{"head_dim": 64, "positions": "rope", "init": "normal", "init_std_o": 0.0, "lr": 0.0125, "warmup_steps": 200, "schedule": "cos", "final_lr_fraction": 0.0, "batch_tokens": 32768}
MLP neurons of a small language model. Each row is named by its layer, matrix (gate and up: input weights; down: output weights) and neuron, and shows model dimensions 0-127. Each number is 50 + 15 x the weight over its row's rms, rounded and kept within 0 to 99. A neuron's up and down rows have the sign that makes its largest values positive.
After each neuron's rows, "fires after" lists the tokens most often just before its 100 highest values on Wikipedia text that the model never trained on.

L4.gate106:32 67 61 61 51 60 34 77 40 41 61 55 43 17 37 31 57 39 68 33 55 57 43 60 28 70 41 58 42 58 39 75 48 66 60 25 44 33 59 55 71 32 78 65 81 42 82 55 69 35 54 44 38 37 61 57 46 49 30 57 65 80 55 56 58 55 67 33 49 26 79 75 35 59 79 57 57 60 66 42 44 72 24 58 31 46 54 34 84 32 71 40 35 53 25 42 47 54 42 42 55 70 49 53 42 36 38 61 47 45 74 56 34 46 74 81 50 66 32 33 72 35 63 32 52 60 63 46
L4.up106:73 52 41 64 54 54 36 51 42 53 52 32 39 32 39 64 74 65 33 54 45 72 55 56 37 17 32 57 24 45 68 39 65 40 48 47 60 33 62 31 64 57 55 20 47 80 32 56 60 53 27 62 54 56 47 61 24 51 51 64 64 45 68 60 79 43 55 43 88 49 26 40 63 45 57 24 40 52 24 43 17 73 49 42 46 35 23 30 50 38 57 30 43 43 54 49 39 33 62 59 48 37 76 39 43 54 39 48 54 57 40 55 50 18 28 75 41 33 60 26 39 21 56 32 62 48 29 57
L4.down106:90 55 64 64 35 65 29 73 30 51 50 41 32 43 55 25 44 25 46 48 70 43 39 36 31 78 70 24 56 47 47 73 32 53 41 39 33 47 37 25 62 41 68 40 51 55 46 34 45 45 30 52 52 36 39 48 53 65 42 70 61 58 23 55 69 50 43 36 42 81 36 58 54 76 45 51 34 47 58 58 62 43 31 53 33 34 42 59 64 32 63 42 31 43 61 58 40 36 18 59 49 51 45 69 53 13 29 33 62 65 83 28 57 47 51 61 41 62 35 50 52 31 12 58 30 47 51 44
fires after: " H", " J", " E", "H", "In", "li"

L5.gate30:36 55 67 60 48 82 45 49 28 55 65 53 21 31 65 68 33 50 64 48 70 39 81 51 46 70 61 30 74 33 50 44 41 73 34 13 32 62 53 53 25 54 38 67 35 39 59 16 43 36 76 46 62 61 54 51 62 38 57 65 44 54 47 35 59 73 41 45 63 63 38 66 30 67 54 60 83 57 57 65 41 47 73 48 70 53 55 44 33 72 73 52 49 37 27 42 35 73 67 15 60 51 42 51 69 60 41 48 63 82 77 53 65 37 56 41 32 40 24 37 38 38 46 23 37 80 43 57
L5.up30:46 41 65 44 31 30 41 42 65 39 52 39 44 52 65 49 52 76 45 09 69 57 45 54 70 49 38 67 40 48 75 39 56 45 84 38 38 51 68 64 69 58 50 34 58 74 34 40 36 55 56 42 44 53 37 55 45 53 47 68 41 53 83 43 61 39 03 56 56 38 59 39 40 49 44 34 35 51 59 47 55 56 56 58 64 30 25 57 33 34 50 54 59 33 68 48 24 75 59 42 69 70 57 53 43 75 38 57 59 56 29 44 35 40 79 55 84 75 51 44 28 15 28 37 77 63 65 52
L5.down30:33 39 46 30 57 54 36 50 41 56 71 33 35 36 57 36 71 41 74 30 67 32 48 58 72 99 51 60 52 59 68 69 35 43 43 30 42 39 67 40 45 58 57 63 67 55 52 39 48 52 49 48 48 28 50 28 58 67 41 60 58 38 62 53 71 50 48 50 11 46 49 32 42 20 48 50 57 51 36 45 31 57 50 51 55 43 45 75 66 33 19 61 41 66 72 70 30 47 18 50 50 85 41 57 66 68 77 45 61 41 27 39 35 38 43 52 67 70 55 64 27 61 32 38 72 40 85 67
fires after: " C", "con", " po", " E", "fe", " "

L8.gate275:43 55 48 46 47 60 51 53 39 47 48 43 36 23 69 34 67 53 32 32 58 87 51 84 35 55 30 37 45 38 62 37 24 54 58 55 34 55 44 54 58 63 88 37 53 39 34 48 32 32 57 49 43 60 27 64 84 46 57 77 47 76 33 37 61 48 47 28 41 53 50 58 21 46 46 49 51 62 35 30 36 62 62 39 60 61 73 65 21 43 37 60 36 39 79 51 63 55 41 26 70 35 57 51 54 47 44 66 39 32 37 66 82 37 23 14 32 78 45 70 35 59 27 35 27 58 29 22
L8.up275:46 34 30 86 56 67 50 44 48 62 56 38 26 76 73 40 50 68 54 61 81 54 63 53 62 54 48 47 34 51 55 47 38 47 53 50 46 34 56 93 52 72 37 59 50 63 38 50 31 25 59 43 07 62 46 71 17 42 38 30 45 53 65 31 75 32 20 38 22 58 43 58 52 73 45 29 54 42 48 56 66 70 08 55 68 76 70 44 65 51 60 28 62 57 49 44 39 70 22 70 31 44 47 43 58 45 43 45 41 54 61 54 32 63 54 44 69 39 57 50 29 54 56 40 59 40 36 59
L8.down275:63 36 21 81 47 64 53 71 90 56 59 44 27 71 63 65 76 37 76 53 67 51 54 54 38 40 39 41 37 50 32 52 32 46 43 35 38 69 59 51 49 58 59 48 43 61 41 47 38 30 55 39 34 51 58 58 58 75 38 43 49 27 46 52 82 53 42 62 28 49 40 31 38 56 42 33 74 60 46 46 33 81 48 53 58 66 65 39 51 31 44 51 38 50 59 49 48 69 67 19 41 53 24 76 41 64 66 54 41 61 69 41 38 28 45 40 33 19 59 42 47 40 32 60 68 69 68 66
fires after: " ", " qu", " Qu", " su"

L4.gate347:59 69 52 48 49 70 39 35 37 35 43 41 45 48 84 53 59 39 19 38 38 33 60 54 46 59 45 38 44 54 72 62 75 42 27 49 40 25 45 57 76 17 25 56 50 57 48 58 51 43 70 55 55 66 59 41 32 42 57 49 53 55 59 17 62 53 59 66 65 48 74 49 37 45 75 52 66 63 62 60 34 55 68 64 28 42 45 45 38 46 60 38 53 68 43 52 49 54 25 45 72 69 66 27 72 63 71 46 69 50 55 36 51 86 43 46 41 74 54 51 56 48 21 66 55 83 74 52
L4.up347:46 72 64 49 46 48 42 42 23 38 58 68 59 45 72 68 56 61 40 41 64 51 43 40 27 32 53 52 61 33 54 40 67 40 33 21 33 57 71 51 54 25 51 57 51 45 40 56 44 39 38 21 40 32 31 47 76 31 65 40 76 68 61 60 61 43 41 77 40 43 63 63 38 70 24 47 71 26 69 47 46 59 29 86 70 80 26 59 62 53 29 32 40 57 22 78 51 39 60 48 64 37 67 32 44 37 48 65 46 79 50 21 53 55 49 26 57 66 72 41 50 53 49 38 48 84 69 44
L4.down347:53 72 46 68 73 38 79 76 32 68 46 42 34 54 48 35 58 50 59 28 52 78 75 68 65 46 61 35 51 45 81 37 44 56 65 46 63 47 63 53 41 69 62 46 71 61 36 54 48 20 40 72 49 50 20 37 61 57 50 55 52 99 43 46 49 42 30 71 49 62 60 61 54 52 54 30 37 86 45 52 50 61 60 49 54 43 41 38 68 54 63 46 40 47 58 70 85 45 43 48 38 41 55 35 76 66 25 45 57 46 45 55 31 30 74 35 51 29 53 58 32 63 63 42 56 51 47 57
fires after: " f", " F", " B", " Cha", "it", " C"

L6.gate160:49 61 58 43 35 51 68 51 80 28 29 56 33 71 66 49 34 18 70 62 45 58 44 27 22 50 43 55 67 62 36 59 55 53 70 35 36 47 43 36 58 53 55 50 67 65 47 34 30 24 81 30 50 38 33 46 79 50 41 64 78 30 31 46 60 21 44 35 32 24 65 39 44 49 52 19 49 58 41 51 79 38 80 68 53 40 61 63 51 58 62 31 40 65 33 53 55 64 51 76 48 51 42 31 54 48 61 17 30 29 49 34 54 33 43 38 53 53 52 35 49 70 60 11 31 64 53 45
L6.up160:81 61 51 51 43 46 34 58 85 52 50 76 14 52 69 44 46 28 67 51 64 46 39 42 68 79 59 36 79 30 50 58 59 73 55 70 30 53 45 65 58 73 45 78 63 80 81 47 35 61 45 34 63 42 53 64 58 67 38 67 68 45 50 45 43 47 46 47 32 40 56 55 49 69 78 60 58 58 54 44 50 53 78 35 30 74 70 53 59 41 54 45 50 68 44 44 75 25 41 53 48 49 20 50 53 38 55 52 69 73 61 45 43 35 52 54 39 56 72 31 60 44 61 44 51 48 65 51
L6.down160:24 43 37 42 49 45 65 57 53 72 34 43 33 69 42 55 76 31 65 51 45 42 73 37 68 45 41 35 44 50 24 52 43 53 41 58 60 66 62 40 41 54 66 32 58 54 20 66 52 47 54 39 58 67 54 41 53 59 42 19 28 60 55 55 33 81 53 52 58 34 76 26 70 31 51 49 44 36 37 42 46 62 54 54 73 61 60 61 52 60 44 57 63 44 83 02 33 63 27 50 42 58 62 71 39 78 42 42 50 27 29 43 34 52 72 49 50 09 62 58 51 49 66 72 62 15 54 54
fires after: "s", " M", "c", " ", " V", "z"

L7.gate265:69 53 66 36 27 54 72 54 69 35 44 28 50 44 56 25 70 25 40 59 43 82 70 37 38 30 43 87 65 42 62 54 33 52 61 47 47 45 47 60 45 47 86 75 28 46 37 57 28 73 46 57 33 51 55 48 18 60 16 47 64 32 43 37 26 53 60 51 58 24 45 59 58 43 76 35 33 45 80 38 41 55 41 58 57 52 50 31 65 24 59 37 43 38 66 46 73 48 53 78 63 51 42 34 62 43 43 54 26 25 65 57 66 48 53 65 47 22 69 41 67 19 50 36 85 45 53 52
L7.up265:49 32 29 32 42 45 68 43 48 35 36 60 60 58 48 41 26 46 69 31 75 59 64 42 19 40 38 75 88 52 58 35 65 51 26 29 49 35 41 38 70 68 63 45 29 60 76 46 52 61 64 51 45 45 57 65 43 83 39 35 60 29 73 47 43 30 58 44 48 79 52 46 64 46 46 63 32 55 65 52 55 37 59 46 37 71 30 61 69 65 53 56 57 72 38 55 36 57 87 60 67 47 34 50 47 53 54 45 60 34 24 38 55 53 55 53 51 53 60 29 48 43 63 54 81 32 35 66
L7.down265:34 52 46 26 74 47 59 80 51 51 35 15 42 44 75 17 59 50 40 76 52 79 49 46 43 47 54 63 70 34 32 48 69 62 38 50 46 43 57 30 47 43 48 68 62 68 43 74 48 76 57 51 64 28 59 18 36 53 38 49 54 78 66 35 28 22 49 71 81 32 53 62 46 41 60 47 57 61 53 66 34 44 55 61 54 32 63 65 52 49 76 61 54 40 69 33 55 43 64 52 70 53 57 33 59 52 55 80 62 45 33 42 37 46 21 71 45 51 69 54 42 56 38 30 76 62 56 52
fires after: ",", "\"", "th", "s"

L4.gate195:59 57 55 45 53 53 46 42 58 30 57 51 50 51 36 55 37 62 55 42 47 53 54 62 63 46 47 64 77 78 40 62 86 77 35 75 27 44 24 38 41 76 89 48 56 36 73 57 70 49 37 77 55 34 53 58 51 33 59 51 62 50 54 62 50 40 76 46 51 65 29 47 84 56 65 52 66 43 84 47 52 29 43 32 32 58 41 54 17 37 34 17 90 41 40 40 38 74 34 39 45 32 74 50 35 52 22 36 47 37 55 24 42 60 38 32 49 70 51 53 39 34 56 37 38 24 65 61
L4.up195:69 77 36 37 54 56 23 71 80 88 59 70 46 34 51 45 54 69 54 65 58 28 55 56 29 26 47 57 33 45 55 45 69 64 43 69 33 54 47 72 34 47 83 51 46 23 31 86 43 25 63 38 27 52 59 56 77 49 61 55 41 47 50 42 62 42 31 36 41 60 36 42 49 38 51 31 24 46 27 74 10 29 49 41 62 61 67 44 39 42 64 69 75 41 62 73 57 57 56 47 55 55 58 46 49 52 30 47 44 22 53 52 53 41 46 28 46 44 27 55 56 60 52 44 29 55 48 40
L4.down195:43 75 65 51 80 44 59 60 66 59 15 46 47 46 38 53 34 55 65 39 50 46 54 48 69 40 15 47 55 43 58 81 44 57 61 59 64 48 55 36 40 81 50 53 37 49 48 52 38 30 25 58 40 36 30 49 43 49 32 54 48 45 32 56 52 61 74 46 62 18 52 71 66 67 39 50 26 65 66 36 58 48 69 59 46 64 40 34 62 49 57 69 55 68 75 51 71 47 64 45 63 58 79 65 38 33 31 34 37 44 55 49 39 74 49 49 70 15 52 46 68 81 50 27 35 41 60 62
fires after: ".", ",", " $", " (", "house", " "

L8.gate379:58 65 72 57 67 51 64 40 43 66 29 59 41 64 23 39 41 72 43 44 69 28 23 39 65 39 37 53 55 39 40 63 45 36 55 82 38 50 30 58 73 61 45 60 60 38 64 42 66 35 37 32 22 78 26 48 71 45 56 62 33 32 62 73 35 22 43 65 59 69 45 66 74 21 46 54 53 56 62 57 58 59 38 75 65 51 38 64 48 13 49 29 16 43 37 32 59 33 60 31 67 64 43 52 45 51 60 50 44 36 39 75 46 47 73 41 48 56 45 59 61 45 79 54 69 64 69 39
L8.up379:20 56 70 23 55 57 38 43 74 60 30 50 49 61 34 61 62 70 67 53 56 59 42 63 29 42 41 46 56 63 37 64 59 39 23 53 14 58 50 47 59 44 40 46 53 51 47 44 58 38 60 40 34 34 34 62 32 68 42 47 38 32 55 39 45 16 46 46 47 47 69 48 41 39 39 49 17 83 38 58 65 61 25 38 95 64 45 56 30 56 47 51 41 57 38 60 66 39 36 79 49 61 31 41 58 42 64 44 51 37 30 51 80 35 70 17 56 56 38 75 49 47 39 31 32 59 70 42
L8.down379:57 47 47 42 29 73 49 44 49 63 43 50 43 77 62 36 59 28 41 46 49 44 72 38 58 55 13 82 33 61 16 51 84 50 49 23 12 70 31 46 51 56 40 33 40 55 42 27 64 52 35 63 56 63 72 16 53 56 49 45 24 46 53 40 29 49 33 49 40 52 35 52 62 38 55 53 65 55 73 44 27 68 61 58 33 52 36 33 55 52 28 81 64 37 69 48 64 62 54 26 67 55 37 62 72 37 48 39 53 69 60 45 55 44 38 44 48 64 54 62 53 77 71 54 45 59 53 29
fires after: "s", "y", "p", "th", "et", "ph"

L5.gate32:56 60 43 55 61 66 37 44 59 13 37 78 16 65 68 42 46 15 63 25 38 42 47 35 45 63 61 27 52 41 66 43 77 30 47 77 39 57 47 67 63 47 62 35 83 64 53 55 33 38 67 11 54 37 54 01 54 38 45 57 64 52 53 28 75 44 48 47 59 52 61 67 69 36 41 56 64 35 56 36 47 79 57 58 53 69 37 46 32 63 37 62 59 29 45 60 50 61 30 81 54 46 55 27 46 48 68 53 32 64 39 57 42 40 33 60 36 29 58 48 62 57 50 64 59 62 65 52
L5.up32:48 62 62 59 40 71 32 41 31 23 23 52 47 69 48 40 67 31 40 45 10 37 27 51 34 56 55 40 54 39 50 57 52 08 54 45 36 71 46 53 69 35 50 36 54 76 58 71 48 58 56 34 58 73 40 64 69 42 68 48 67 37 73 63 47 46 24 35 65 44 62 58 36 41 68 86 51 47 68 22 81 76 46 58 79 62 37 45 65 35 47 42 56 32 37 54 65 49 34 42 69 45 31 40 69 52 58 48 41 66 48 71 37 51 54 60 54 47 65 27 49 57 54 79 47 65 51 34
L5.down32:50 53 51 52 66 61 73 48 59 77 74 43 23 40 61 86 63 55 72 61 78 37 43 19 57 62 63 41 47 59 56 37 44 59 45 43 59 62 53 65 43 63 75 53 52 40 39 56 61 39 17 46 27 42 55 36 65 68 23 45 42 35 31 40 25 60 65 53 44 63 64 61 17 43 46 55 46 37 59 45 58 39 65 43 34 40 59 69 45 66 41 79 50 25 32 39 45 29 39 41 49 57 78 74 44 48 41 55 65 51 56 32 20 64 32 74 44 17 62 37 59 54 62 33 48 71 44 43
fires after: " F", " M", "s", "M", "it", "F"

L6.gate261:43 61 77 55 48 69 72 41 48 34 34 55 75 41 56 62 61 44 46 68 77 65 62 45 77 58 65 48 50 33 37 18 52 44 54 31 28 69 35 58 31 54 52 48 41 42 41 32 38 34 11 55 52 50 65 43 49 37 45 60 37 43 80 41 56 62 31 21 48 60 37 41 44 73 48 22 69 61 50 28 34 61 49 46 72 32 65 44 49 48 66 55 58 32 45 58 55 45 29 20 52 22 59 49 63 61 85 63 76 35 16 54 65 39 29 52 56 72 62 44 68 65 54 58 58 47 46 33
L6.up261:61 45 58 50 49 69 62 52 57 53 49 35 57 43 34 50 29 62 59 56 48 53 63 47 42 53 75 48 74 50 28 26 52 41 50 44 44 57 44 47 26 44 46 16 28 33 42 35 80 43 45 29 51 03 52 29 65 46 60 55 40 54 42 62 58 57 56 42 34 55 90 65 26 52 51 30 48 60 59 53 47 42 27 38 76 31 39 38 52 37 63 25 93 51 73 56 36 60 44 60 23 33 59 33 57 55 63 47 72 41 29 36 66 36 47 77 63 52 50 54 41 56 40 21 98 48 63 27
L6.down261:78 62 44 45 56 47 41 35 50 61 44 78 16 46 38 43 56 52 80 38 47 24 37 45 09 66 62 48 44 73 24 29 25 39 24 40 64 79 55 33 62 53 49 43 72 56 61 48 56 50 39 51 39 45 59 31 53 41 32 31 54 46 73 66 41 76 74 59 12 49 47 59 77 19 54 59 51 60 22 36 50 72 82 52 73 35 46 49 50 47 45 69 46 81 44 36 44 73 17 45 35 59 62 57 37 50 51 48 42 46 50 39 55 61 63 51 51 26 48 56 61 32 65 90 50 50 52 61
fires after: " ", "per", " inter", "con"

L5.gate405:41 31 82 49 51 44 40 37 62 70 41 47 38 57 52 32 55 53 73 42 60 44 94 56 41 46 32 49 60 75 64 26 62 50 48 55 47 59 67 46 52 47 61 64 38 76 99 68 70 55 25 46 47 77 60 55 68 39 32 47 65 19 53 59 45 67 40 32 45 47 31 27 71 61 75 60 49 25 53 63 39 52 38 47 54 40 34 12 37 46 54 45 46 41 61 61 46 46 40 53 68 43 47 54 58 46 37 69 51 49 12 59 59 35 34 58 45 74 80 44 44 39 46 38 62 77 80 38
L5.up405:68 42 99 48 52 70 45 59 40 73 55 47 47 36 42 27 60 93 63 53 25 42 53 56 26 36 50 74 57 50 38 58 70 39 61 45 37 56 35 32 58 70 58 58 61 55 66 72 70 43 55 56 28 39 52 25 39 61 60 23 51 68 56 21 62 59 58 51 36 24 25 31 83 49 32 49 49 52 38 55 77 42 44 51 72 81 73 29 73 34 56 58 64 58 40 65 42 51 64 49 58 39 49 40 42 54 28 38 73 34 43 39 55 43 54 54 52 64 49 37 66 48 72 43 31 51 72 65
L5.down405:63 60 44 52 42 61 57 58 52 35 33 48 61 63 63 52 34 34 33 66 56 74 31 30 62 69 27 29 68 37 37 64 64 58 40 46 52 47 31 61 45 36 43 34 54 49 28 34 28 44 63 59 44 52 30 45 32 50 22 55 39 77 38 55 36 47 80 57 73 52 53 60 33 44 36 35 86 39 62 41 38 39 74 50 44 52 62 62 30 33 58 61 47 63 53 25 59 31 62 39 51 14 63 63 42 58 29 21 50 55 65 25 41 64 50 22 41 27 37 82 48 51 37 42 69 46 41 45
fires after: "C", "s", "th", " C", "c"

L5.gate138:74 41 58 45 44 75 20 61 56 26 48 49 40 25 44 43 35 26 61 20 23 33 28 48 36 63 62 64 65 65 32 59 53 70 57 31 38 52 50 20 38 72 62 35 64 53 54 49 49 33 46 15 33 54 35 66 43 37 55 55 61 38 52 33 66 70 58 62 62 31 53 33 81 40 71 53 49 60 42 49 32 44 40 34 29 56 44 73 46 47 38 72 67 41 58 49 52 39 51 49 40 70 32 37 46 88 35 54 46 35 75 41 29 56 34 34 49 64 68 61 48 63 69 67 64 19 72 48
L5.up138:47 52 46 52 49 36 53 31 58 64 35 70 53 54 52 55 51 55 57 35 34 68 24 61 60 42 70 50 48 24 65 67 40 66 39 43 62 65 61 81 36 67 17 42 64 55 42 60 53 47 63 62 27 57 48 36 40 45 62 27 48 48 50 55 61 36 30 69 80 44 28 64 38 49 40 42 28 52 31 32 22 29 25 26 55 27 43 68 43 56 49 54 44 66 30 80 27 36 48 29 41 60 37 56 53 61 34 57 64 44 55 58 25 31 44 44 63 32 56 63 37 27 27 63 39 80 55 41
L5.down138:58 58 21 53 68 33 29 79 42 53 46 55 52 49 35 41 40 38 41 42 72 62 62 68 77 44 50 69 58 46 69 67 38 55 40 73 21 61 45 12 60 49 47 45 38 70 73 26 80 08 49 41 64 37 34 54 51 68 61 48 35 39 69 23 61 49 41 72 11 43 43 52 55 47 42 42 38 38 29 48 49 70 58 54 37 41 41 51 51 50 68 69 64 47 34 60 67 58 39 44 50 60 50 31 41 61 56 40 50 67 66 51 60 49 69 19 24 40 64 40 56 33 53 64 64 58 35 62
fires after: " ", "-", "b", " (", "l", "er"

L14.gate337:52 60 41 46 64 67 37 41 41 82 66 39 34 58 41 32 37 59 15 55 52 46 43 46 43 54 58 50 52 33 68 52 38 47 51 29 68 27 46 24 49 68 45 64 52 64 56 36 25 27 53 42 53 42 59 58 42 57 52 65 54 65 51 60 55 24 07 63 38 36 45 22 53 39 71 39 06 47 60 53 41 54 76 55 77 33 41 70 34 32 33 38 33 53 65 47 54 87 32 52 56 55 56 55 49 42 42 49 37 18 44 24 28 62 14 17 49 49 33 58 53 60 39 61 56 37 33 24
L14.up337:38 40 36 57 35 48 51 33 51 63 82 68 59 48 46 26 53 51 51 59 16 73 49 60 37 63 41 75 49 65 56 38 28 64 38 55 50 71 56 57 45 59 23 34 30 30 32 41 65 29 43 63 36 65 23 72 45 56 83 46 33 46 37 42 58 62 55 75 69 61 46 54 49 73 73 49 46 52 46 69 56 63 31 34 55 41 48 42 30 63 37 29 48 62 52 73 21 44 53 67 65 57 49 53 44 49 34 37 87 37 09 37 41 53 39 40 67 57 37 52 48 72 41 70 51 46 46 62
L14.down337:60 47 25 46 50 43 53 40 62 51 35 59 82 63 79 46 68 39 53 46 37 35 42 28 42 51 41 51 33 52 82 55 61 53 21 70 33 90 14 47 63 19 94 36 46 52 63 33 55 71 51 46 47 57 05 35 43 48 43 57 24 57 61 34 41 43 40 60 47 38 34 58 32 68 27 35 63 37 31 49 59 42 38 48 68 92 37 50 44 30 59 63 52 38 53 69 48 46 57 47 53 30 57 59 63 62 34 48 59 74 62 54 37 50 49 60 52 37 54 42 52 09 52 56 66 59 34 47
fires after: " "

L4.gate104:38 44 52 24 81 53 87 35 70 76 41 57 34 42 32 59 48 60 66 64 60 54 88 59 47 38 67 64 59 33 40 37 47 50 66 63 66 53 78 49 50 63 57 29 65 44 59 55 33 29 47 57 38 59 67 70 42 64 35 67 57 35 60 61 43 49 42 49 45 46 69 45 44 61 64 47 44 65 72 34 68 52 39 58 50 77 87 57 38 64 76 54 51 59 73 46 60 69 50 54 51 69 64 50 31 45 48 06 44 57 50 45 51 39 41 38 59 59 45 73 55 37 65 61 54 54 64 54
L4.up104:58 63 44 53 35 30 59 39 94 70 68 62 39 21 38 54 36 75 48 52 42 55 67 39 39 29 53 52 38 26 31 45 60 52 61 95 72 43 55 48 42 50 63 41 28 25 44 68 46 31 42 34 70 11 33 63 62 68 45 28 47 37 28 58 65 56 36 58 46 51 51 40 51 52 67 47 32 64 53 56 40 45 54 57 43 56 58 58 47 26 36 76 58 62 32 45 40 45 72 54 60 43 66 46 64 65 56 24 33 32 40 45 22 59 22 72 63 39 34 72 65 33 55 40 36 37 46 66
L4.down104:66 35 41 43 52 47 47 65 55 53 43 39 45 44 21 53 40 40 43 74 37 41 56 61 52 35 14 55 58 90 61 74 64 48 48 43 28 28 41 38 52 57 27 43 33 34 33 82 54 59 65 50 61 33 21 34 64 33 63 24 26 55 21 62 57 46 38 36 48 39 36 54 58 63 65 58 27 90 17 13 46 58 40 49 34 39 40 70 55 40 49 59 68 23 34 70 39 73 32 43 51 30 54 39 55 56 48 62 60 39 44 45 57 50 47 59 47 79 77 42 68 29 45 31 43 69 50 47
fires after: ".", " Du", ","

L13.gate447:42 61 36 65 52 50 47 51 26 60 43 30 35 48 61 37 46 32 35 71 45 37 29 17 45 67 60 72 62 68 55 27 17 54 37 52 36 61 38 66 56 42 64 64 32 47 22 41 31 23 45 46 60 43 51 50 65 56 58 53 47 49 48 68 45 40 50 60 46 46 31 46 66 43 32 38 44 20 36 26 38 66 43 43 31 54 32 41 45 69 37 74 25 70 16 36 19 72 55 39 28 47 56 27 61 50 23 53 67 14 42 75 64 43 65 35 70 33 57 38 25 61 57 66 62 38 77 78
L13.up447:52 68 53 37 37 44 34 60 42 54 38 52 56 65 55 21 46 46 37 27 35 51 33 50 42 46 21 54 61 51 68 48 68 61 48 43 58 58 47 52 65 40 46 44 53 51 36 44 37 61 55 54 51 73 37 77 42 34 57 43 59 75 44 50 85 53 85 64 66 60 37 28 30 44 83 42 46 43 72 62 54 62 32 58 68 08 53 36 54 53 60 41 92 31 48 68 54 69 38 71 56 37 48 44 63 41 43 42 52 41 28 65 49 47 38 24 84 34 07 49 44 43 60 62 62 44 59 56
L13.down447:57 20 17 61 40 62 61 42 17 44 72 52 66 60 56 55 54 61 48 50 29 42 51 75 59 45 58 58 58 52 57 64 35 65 29 35 52 54 48 46 56 55 67 50 29 71 62 61 60 31 55 54 64 61 41 71 59 52 70 60 23 78 57 35 39 72 69 73 53 11 32 55 29 19 35 62 39 42 24 54 41 43 74 44 52 54 67 39 41 38 31 64 51 51 39 72 53 70 58 51 44 38 59 59 66 52 41 40 69 44 45 83 53 69 47 41 79 64 43 46 30 52 62 52 67 63 58 32
fires after: " ", "-", "s"

L7.gate32:38 63 24 47 24 45 73 75 35 31 36 54 41 52 50 30 66 42 57 57 42 41 36 37 20 51 64 75 34 47 68 46 49 08 67 44 21 23 52 47 64 41 49 40 51 49 53 38 39 68 56 47 71 41 65 81 40 57 59 45 48 55 37 59 72 39 34 43 52 59 57 53 71 50 40 62 58 53 34 35 32 75 48 64 71 36 63 42 50 68 75 46 48 45 58 38 69 69 46 08 67 67 56 49 40 41 58 65 41 43 68 32 63 70 39 52 46 18 67 59 37 41 36 34 59 46 25 57
L7.up32:50 45 60 50 49 53 35 54 52 34 62 41 60 71 54 74 74 58 46 44 36 53 54 54 67 29 48 41 53 45 46 24 58 62 73 68 46 72 63 53 30 56 29 25 51 57 71 48 45 43 52 72 81 29 47 36 59 30 64 36 27 42 25 54 64 52 47 31 60 47 46 53 72 28 89 63 46 54 35 56 16 56 50 55 55 58 43 51 35 42 50 59 61 19 58 61 54 43 44 34 51 40 75 74 56 41 23 63 38 61 56 41 46 53 04 63 17 05 65 47 60 39 38 48 60 53 58 88
L7.down32:72 56 42 48 53 32 69 23 74 55 52 28 49 65 56 42 43 52 39 60 59 54 48 37 81 76 35 58 28 62 25 38 61 60 43 44 66 56 56 62 56 41 66 77 39 70 54 74 42 35 61 55 64 89 53 39 29 66 58 87 46 69 73 61 50 57 44 46 70 62 39 78 09 43 53 52 40 56 77 73 81 66 55 47 17 22 55 38 49 59 79 68 46 50 46 50 45 45 47 61 83 60 47 45 59 49 48 41 63 47 37 43 32 41 78 47 49 65 39 56 66 53 38 49 76 71 64 49
fires after: " J", "ian", " Li", " Y", " H"

L7.gate54:40 64 79 44 47 48 16 80 40 78 24 50 50 53 51 21 35 42 50 59 52 60 69 50 64 55 69 43 40 52 51 30 58 52 22 53 41 66 37 44 63 50 63 43 51 50 49 58 44 60 32 48 74 54 39 55 23 38 61 60 60 54 66 43 50 22 42 11 44 51 57 37 46 49 53 51 49 20 65 87 23 53 50 49 58 59 57 60 54 31 38 69 25 29 42 45 43 72 68 27 68 51 80 62 49 48 29 72 50 62 32 60 49 44 40 13 42 56 42 50 79 37 39 51 50 69 36 42
L7.up54:61 67 37 49 67 72 47 40 46 63 54 52 40 67 35 42 55 56 59 60 70 34 09 28 46 21 32 46 45 46 60 24 35 57 31 44 53 45 53 41 41 39 38 14 58 54 16 37 42 50 47 50 37 51 52 48 54 70 65 66 48 63 45 53 47 60 66 70 47 38 46 71 39 31 51 53 33 50 46 44 52 67 44 62 70 78 55 63 75 85 58 53 59 04 48 46 36 31 66 42 52 50 44 58 36 60 25 69 63 59 56 60 89 50 34 14 54 63 43 62 66 77 28 57 67 61 64 40
L7.down54:72 75 64 44 43 69 60 28 30 46 48 73 40 36 58 56 62 51 46 10 38 86 54 57 59 42 49 54 51 62 66 52 48 53 41 56 89 62 51 29 67 55 56 52 45 56 80 60 36 82 34 68 42 64 37 47 46 32 53 97 31 31 43 29 42 54 30 43 40 68 74 33 52 40 16 74 41 66 63 59 43 56 52 56 31 55 55 64 39 34 78 55 49 60 33 36 52 41 51 48 48 52 62 59 67 72 44 25 77 55 46 54 62 62 38 58 50 53 45 60 46 61 62 46 41 56 33 53
fires after: " is", "\n", ")", " was", ",", " "